Part of a small language model's weights: RMSNorm before each block, rotary positions.
MLP neurons of a small language model. Each row is named by its layer, matrix (up: input weights) and neuron, and shows model dimensions 32-127. Each number is 500 + 25 x the weight over its row's rms, rounded and kept within 0 to 999. Numbers have three digits each.
Before each neuron's rows, "fires on" lists the tokens most often at its 100 highest values on Wikipedia text that the model never trained on. A number after a token or word is its count.

fires on: "ov" 16, "ear" 13, " ev" 11, " can" 9, " inv" 9
L4.up51:501490479535503531505531475473496491464498489517485477509535465461494530507537482511465511468471490503470512496485515491500527524519466532492475522463502507503468532468529561476509493491514499501526492524524519486539498516484503485551514497527512481478489500516471512525496488490517482495

fires on: " dec" 18, "|---|---|---|---" 13, " trans" 8, " as" 8, "rans" 5, "ab" 5
L4.up573:523489492523474491546504510529488538495541477522501462515475500544475521523507507474478511522518490505524519488495532502518509458487506478491509557498535495467550504539520487516536554509492462483482521486479531503527491536499496470542461495541470451523478511488515513522477513475511431490

fires on: " season" 16, "any" 9, " g" 9, "ory" 8, " August" 5, "ation" 4
L4.up319:509511520487471478497484487489459491533472506478504531505502532489458490471502480486486462547484506503515483521537447549487477492531483507500474472471547519525466513482510544509515530493508503469505498496515478508507458526533512514472480507467505485532481513482539485520506516489512483505

fires on: " m" 52, " gr" 10, " pl" 9, "ome" 9, "b" 5, "est" 4
L4.up501:481459515506524475513468477531506494466480524501521476461476502533547487490491489494496520532542474481487515517490475504526491434510436505495529485451504509490496520529520479503508495488470487502499517491506524533450535486503484453512508497523532498481513497444497482524519529489514517476

fires on: "al" 48, "ce" 8, "el" 8, "ge" 6
L4.up30:463477505558492493559540485508521487489475539496521534499539458492474487493531525501498461502490489456544527473495471473466479455488503517540488475509511525480541511493505501487546498502528476480480499477459501492469520450469496498481499508499484526512504436489496523516518485469513531549

fires on: "al" 17, "ate" 12, "ver" 11, "id" 10, ":" 6, ");" 5
L4.up156:510475537459531554489493516482496518476518516524526499507510490473488465479514525495478479459486507456430487491511459501526486481524506502442535460498483421481498489509499450516513525492496515475504479517531500493509527513462474486523504526504467539524492523522520519506488523479541494491

fires on: "n" 15, "oun" 10, "ax" 10, "ard" 10, "od" 7
L4.up191:524479516503519440497532506452500487526497514489516472474501550476502489486490477514504467495539469467500494479533527526460487479525445487548525501520489493519498531497525483536500494525498529506482562475496428491464531497453517512536475468481518527483481492443480481529499493493508460502

fires on: "\\" 16, "l" 13, "ear" 10, "z" 8, "age" 5, "5" 5
L4.up355:505468541492524473492470494499487482483456548485531439497476483519489514532494539477517515501507523474490517527527489509491476491484470477553480487488523499530520497522466505480484512515460512511509482499476535525497508508469482490549471482536493514508487467499513467444485514482521459484